Weights of a small GPT-style language model, trained from scratch on English Wikipedia.
Size: 13 layers, width 384, MLP 1536 ReLU, 23.3M parameters.
Architecture: no biases in attention or MLP, attention and MLP in parallel.
MLP neurons of a small language model. Each row is named by its layer, matrix (up: input weights; down: output weights) and neuron, and shows model dimensions 288-351. Each number is 128 + 24 x the weight over its row's rms, rounded and kept within 0 to 255.
After each neuron's rows, "fires before" lists the tokens most often just after its 100 highest values on Wikipedia text that the model never trained on.

L4.up1332 [132 117 161 157 112 125 103 138 102 118 137 120 100 155 134 131 161  79 126 109 156 139 105 133 121 113 142 118 119  93 131 144 126 153  88 140 112 157 112 138 138 159 141 137 146 157  99 119 132 134 120 124 127 105 119 121 158 123 146 155  87  75 163  84]
L4.down1332 [129 108 113 108 111 149 158  99 136 104 107  86 108 126 146  91  52 120 133 172  91 127 165 127 165 108  88 121 162 138 141 112 136 107 136 155 141 141 119 134 127 126 171 128 119 107 134 136 154 141 108  81 155 143 126 131 125 120 113 111 111 143 118 110]
fires before: " |"

L4.up755 [144 152 164 108 101 133 130 158 126 112 142  96 172 140 140 167 132 142 137 129  95 123  99 148  73 154 196 160 137 136 124 146 123 171 147 159  84 123 163 196  71 111 114 129 139 121 131 129 134  93 159 133 128  98 112 110 153 144 133 119 122 111  86 119]
L4.down755 [114 120  80 115 117 184 153 139 118 130 144 145 122 147 124 109 100 155 123 130 110  86 119 145 103 144 128  83 138 132 122 131 119  90 107  56 100  73 150 150 152 126 122 124 128 108 131 100 164 135 123 116 122 157 133 128 147 131 127 127 105 123  89 119]
fires before: "s", "m"

L7.up17 [100 134 119 153 122 166 107 142  98 155 149 171 143  94 104 108 113 125 147 146 121 119 107  98 126 132 102 111 181 175 109 143 145 132 144 102 149  99 109 121  97 121 155  81  95 100 108  96 144 113 159 120 152 161 138 112 105 119 120  47 136 156 126 110]
L7.down17 [163 206 108 124 127 112 124 126 150 117 124 115 141 138 155  98 109 177 150 113 132 128  95 156  92 145 158 114 125 147 134 147 166 105 149 153 127 126 143 130 108 122 121 110 177 120 148 149 128 145  83 141 156  93 144 114 150 116 135 120 164 150 119 159]
fires before: ".", ",", " in", " and"

L8.up617 [126 143 139 146 107 112 170 103 167 132 177 141 140 108  84 129  99 157 104 171 124 148  93 138 107 113 134  89 104 159 102 119 113 126 159 159  78 139 121 183 127 130 113 113 155 131 114 111 133 134 121 117 171 139 134 111 131 154 102 114  95 133 130 174]
L8.down617 [148 137 139 126 138 132 148 152 122 139 151 157 149 150 142 115 108  88 122 126 108  94 161 134 113 140 165 145 147 169 140 145 110 125 123  85 138 118  63 142 103 124 114 135 141 129 107 143 142 145 160 139 126 128 121  79 115 138 138 134  92 127 113 104]
fires before: "s", "t"

L8.up136 [134 129 137  75 177 116 134 136 113 156 143 148 125  86 157 134 152  99 160 160 119  78 137 141 123 129 141 118 123 120 163 148 126 117 136 120 118 130 139 119 120 131 126 154  91  92  76 122 138  83 130 138 132 143 156  99 112 126  84  93 121 144 140  74]
L8.down136 [112 171 123 103 131 135 146 133 115 127 113  95 150 170 112 138 102 109  86 139 132 123 119 122 113 162 116  91 164 159 120 152 110 109  99 149  73 121 139 138 123 133 112 158 160  77 140 106 104 107 143 142 115 127 142 109 148 128 139  94 112 122 120 119]
fires before: " |", ")", ".", "}", "′"

L8.up1365 [135 153 119 141 128  91 131 126 158 127 139 147 145 126 122 148 119 133 151 108  77 142 138 121 114 150 113 144 171 188 127 129  97 162 136 165 137 101 129  94 115 145 106 129  97 112 129  94 105 127 148 107 123 131 124 130 124 101  98 131 154 141 139 162]
L8.down1365 [132 108 137 143  91 147 129 133 127 130 124 129 107  93 111 157  95 113 122 100 161  80  85  80 116 144 137 135 116 135 106 127 144 104 123 139  93 120 132 116 104 123 109 126 156 172 114  96 163 159 148 141 152 129 108 101 102 122 136 109 112 130 135 157]
fires before: " |", ".", ";", " 100", " Columbia"

L7.up94 [154 148 136  93 123 100 125 151 123  86 135 143 146 150 160 125 141 143  99 145  76 102 173 177 138 160 116 115 111 164 106 105 152 105  81 174 127 136 152 110 125 108 144 127 145 150 146 106 115 136 116 111 111 124 128 120 133 164 116 109 101 131 107 136]
L7.down94 [116 130 116 122 119 128 160 137 117 155 158  98 111 110  97 135 159 125 162 158 184 125 114  86  87 146 168 158 145 117 135 175 150  85 134  95 126 142 111 137 149 101 151 111 145 103 120 121 149  87 147 156 154 133 134 121 117 135 125 110 169  85 105 172]
fires before: " |", ","

L7.up971 [157 126 149 120 114 128 146 139 110 181 161 126 148 107 106 138 115  89 102 135  52 148  86 164 168  92 149 168 130 169 131 169  66 112 136 126 135 125 100 117  96 141  85 115 109 150 114 107 112 118 120 128 145 119 102 128 149 172 133 142 142 131  92 131]
L7.down971 [104  87 129 121 122 164 146 120 162 130 100 150  94 124 124 149 154 151 126 108 128 139 103 106  95 142 129  95  89 124 131 105 142 145 128 164 142 164 153 105 109 104 166 116 103 114  88 116 126 108 139 132 116 146 159 145 104 118 145 124 142 136 118 107]
fires before: " |", ",", ".", ";", "\n"

L8.up1430 [104 132  99 155 136 152 148 136 143 158 112 104 134 126 115  93 119 123 141 155 123 100  72 113 113  98 149 165 161 130 144 124 144  95 166 102 109 162 105 149 148 130 132 136 119 124 130 161 108 103 128  92 115 166 128 173 126  78 115 135 128 127  81 123]
L8.down1430 [185 153 178 131  94 157 122 143 147 128 170 162 152 139 130 101 147 134 114 144 199 144 112  94 176 144 109  94 107 124 127 109 167  97 151 131 114 123 134 103  95 111 169 130 148 138 136  65 151 141 151 111 145 188 106 140 117 143 138 132  95 140 158 110]
fires before: ",", " the", " that", " he", " in", " she"

L4.up249 [161 120 137 114 133 127 110 107 127 146 132 124 108  74 102 150 122 124 129  94 118 138 166 130 113 111 129 121 133 104 140 150 103 161 108 121 107 173 112 117 149 125 109 120 110 103 130 118  51 152 106 123 174 109 114 103 174 109 117  93 128  95 154  68]
L4.down249 [101 121 133 106 147 126  95 155 162 135 167 140 131 128 148  96 120 122 142 158 187  99  99 102 113 129 132 143 109  94 131 139 120 112 102 103 142 133  86 119  86 107  98 145 129 132 146 197 162 136 145 122 135 105 118 156 140  83 137 117 143 127 107 124]
fires before: "y", "ss", "nt", "form", "t"

L8.up1503 [151 106 168 144  91 132 179  85  92 139 121 135 165 134 139 186 135 155 143  99 124 139 169 107 158  75 141 107 145 127 110 128 134 129 134 123 141 152  87 133 113 112 128 124 165 144 121 109 183 131 155 126 100 140 131 119 141 105 147 113 137  91 108 131]
L8.down1503 [161 159 106 138 173 140 153 107 111 114 182 119  84  98 133  88 141 143 155 128 198 159 110 117 141 134 160 163 145 114 131 126 136 124 131 113 130 124 119 133 136 101 160 152  95 112 119 148 103 134 100 137 110 149 137 141 131 136 122 151 122 154 107 136]
fires before: " |", " Gold"

L8.up1477 [128 131 117 131 110 157 143 103 123 203 123 118 134 121 148 127 119 112 166 105 164 125 103 136 121 151 166 114 125  98 116  74 105 120 135 116 120 153 128 159  75 132 114 151 168 162 146  98 122 114 106 101 176 150  97 132 118 122 114 119 134 140 150 115]
L8.down1477 [165 100 150 105 123 113 161 160 129 123  99 151 116 160 132 130 134 105 116 107 229 111 152 112 149 158 104  88 110 134 100 125 103 126  99  85 128 129 130 132 106  99 123 118  97 145 123 112 164 138 142 155 138 176  77 155 131 107 133 142 119 133  95 153]
fires before: " |", ";", ","

L4.up170 [120 148 129  93 140 121 171 108 108  89 102  88 144 142 131 109 110 104 161  87 129 139 131 133 149  99 143 144 130 109 138 117  65 132 100 109 119 168 117 134 165 127 126 107 125 134 155 113 158 142 123 139 118 137 159 109 121  88 134 107  91 156 120  76]
L4.down170 [136  74 122 122 127 132 122  95 172  99 144 155  77 127 112 152 129 133  96 170  91 142  98 112 108 166 114 159  77 170 135 111 138 107 138 136 151 115 143 161  72 136  99 117 176  89  82 116 164 124 142  99 103 162  90 151 109 159 151 181 170 115 148 170]
fires before: "="

L5.up297 [118 173 123  97 118 166 138 131 127 130 146 120 115 100 123 169 136 159  94 141 118 139  76 118 122 135 176 111 155 157 113 135 158 112  91 116 142 200 135 149 162 143  80 166 146 131 147 129 153 125  99 130 115 151  98 137 173 154 101 120 105 140 117 169]
L5.down297 [ 72 103 128 116  68 103 125 183 146 126  95 136 121 114 125 125 140 134 196 119 160 144 133 122 115 139 144 122 139 106 168 151 111  81 109 128 147 107 177 118 116 100  70 144 115 109 111  98 152  79 172 146 159 129 113 114 140 111 127 182 152 157 125 120]
fires before: "s"

L4.up68 [113 159 103 114 140 132 117 118 145 138  72 131 146 121 110 141 141 148 110  83 127 129 143 125 105 126 129 121 111 141 121 110 131 176 119 137  97 140 114 141 130 124 123 107 124 127 144 135 163 152 103 133 137 118 109 122 109 117 122 125  97 143 125  91]
L4.down68 [178 163 101 149  89 133 136  71 124 175 150 161 144 109 164  84 145 148 137 100 147 123 118 123 126 119 128 139 144 152 100 132  97 111  72 168 171 134 124 153 137 140  95 130 180 101 136  87 131 167 124 108 128 129 132  87 123 133 125 121 137 141 116 135]
fires before: " |", "."

L5.up1213 [163 117 135 144 141 111 127 148 134 163 149 156 141 164 107 123 110 147 150 115  84 193  90 133 113 120 127 183 128 148 166 161 104 134 122 130 147 102 128  97  83 131 124 130 133 145 142 115 123 142 128 120 154  99  91 128 135 118 119 171 132 141 151 114]
L5.down1213 [116 128 180 127 124 139 132 152 102 154 140 155 129 143 119  98 121 132 109  96 161 118 104 131 134 155 110  84 149 117 114 146 102 128 121 168 113  95  98 137 138 114  89 118 101 175 100  99 151  94 150 125 150 140 172 154 127 130 159 126  68 172 161 138]
fires before: "=", " as", "raph", "yr"

L7.up85 [135  91 139 130 137 113 171 129 117 108 175 136 131 114 139 110 148 138 106 113 130 122 130 100 151 145 106 134 138 126 155 170 136 121 140 130 174 124 107 121 104 133 114 134 121 135 138  91 184 162 116 178 145 120 120 111 122 129  98 133 117 129  98 179]
L7.down85 [123 151 109 111 135  93 121 130 104 117 168 103 142 114 144  95  89 147 144 138 169 127 146 162  96 121 133 102 120 139 131 150 106 117 146 130 104 134  93 143 132 104 133 101  75 160 133 107 155  85 144 110 133 125 135 150 141 129 132 101 103 114 142  85]
fires before: ".", ",", " and", "=", " in"

L5.up356 [117 145 154 160 135 129  95 151 116 120 117 102 117 169 161 123 115 194 142 127 109  81 137 141 119 124 115 116 131 103 139 122 125 130 174 137 167 123 110 113 132 102 157 126 124 157 109 114 153 137 140 129 154 103 102 148 131 133 110 110  89 154 158 163]
L5.down356 [134 107 155 143 102 147 114 106 133 128 131 116 151 139 125  97  88 100 111 110  90 131 122  96 126 146 127 136 136 125 115 107 117  96 115 111 131  95 124 103 120 138 115 115 141 141  98 145 140 119 144 169 108 147  68 141  99 127 142 110 146 143 161 126]
fires before: "=", " important"

L8.up1428 [104 135 142 177  99 117 119 142 158 114  87 178  84 143 127 107 114 119 129 114  73 125 151  94 132 115  85 115 122 153  73 136 156 159 143  92 109 104 133 134 150 147 137 113 144 131 119 133 123 107 134 129 148 132 127 118 110 121 129 120 155 177 111 103]
L8.down1428 [112 104 116 174 155 157 127 162 127 120 129 146 138 133 118 107 143 111 120 120  46 120 146 124 137 155  88 110 132 121 124 148  77 136  95 159  97 165 142 125 160 143 152 104 154 125 127 125 121 174 128 135 114 150 108 103 149 133  64 141  90 108 147 144]
fires before: " |", " life", " 1", "=", "–"

L4.up567 [139 180 149 118 116 104 166 153 140 147 158 145 147  62 114 120 123 109 153  99 128 118 150  98 127  92 113 141 135  73 101 140 119 130 121 134 125 107 124 142 102 134 131 113 116 186 145 159  88  99 117 118 165 164 133 130 147 138 126  87 112 135 117  80]
L4.down567 [164  85 137 147 109 128 168 134 130  84 125 139  94 138  88  92 137 159  79  99 214 116 118 127 143 149 136 145 131 116 149 146 149 122  89 154  94 103 152 140 144 115 139 110 116 123 180 113 142 100 156 126 145  91 121 120 143 129 105 126 139 162 121 125]
fires before: " |", "on", "ly"

L8.up838 [134 162 108 106  89 172 140  90 173 153 152  79 110 126 105 147 106  93 156 129 119 157 128 100 164 150 145 145 178 149 119 109 127 133  82 111  94 135 130  94 125 126 115 127 119 120 133 121 141 140 125 148 165 124 142 137 113 102 167 115 122 128 169 105]
L8.down838 [161 116 142  81 116 168 136 121 112 139 136 114 120  84  98 145 167 128 167 135 183 143 141 115 140 150 134 148 155 169 141 115  72 124 110 169 114 125 127 125 103 106 108 114 156  82 124  99 175 144  97 123 106 146 134 108 143  93 112 112 130  96 150  87]
fires before: " |", ",", ".", " that"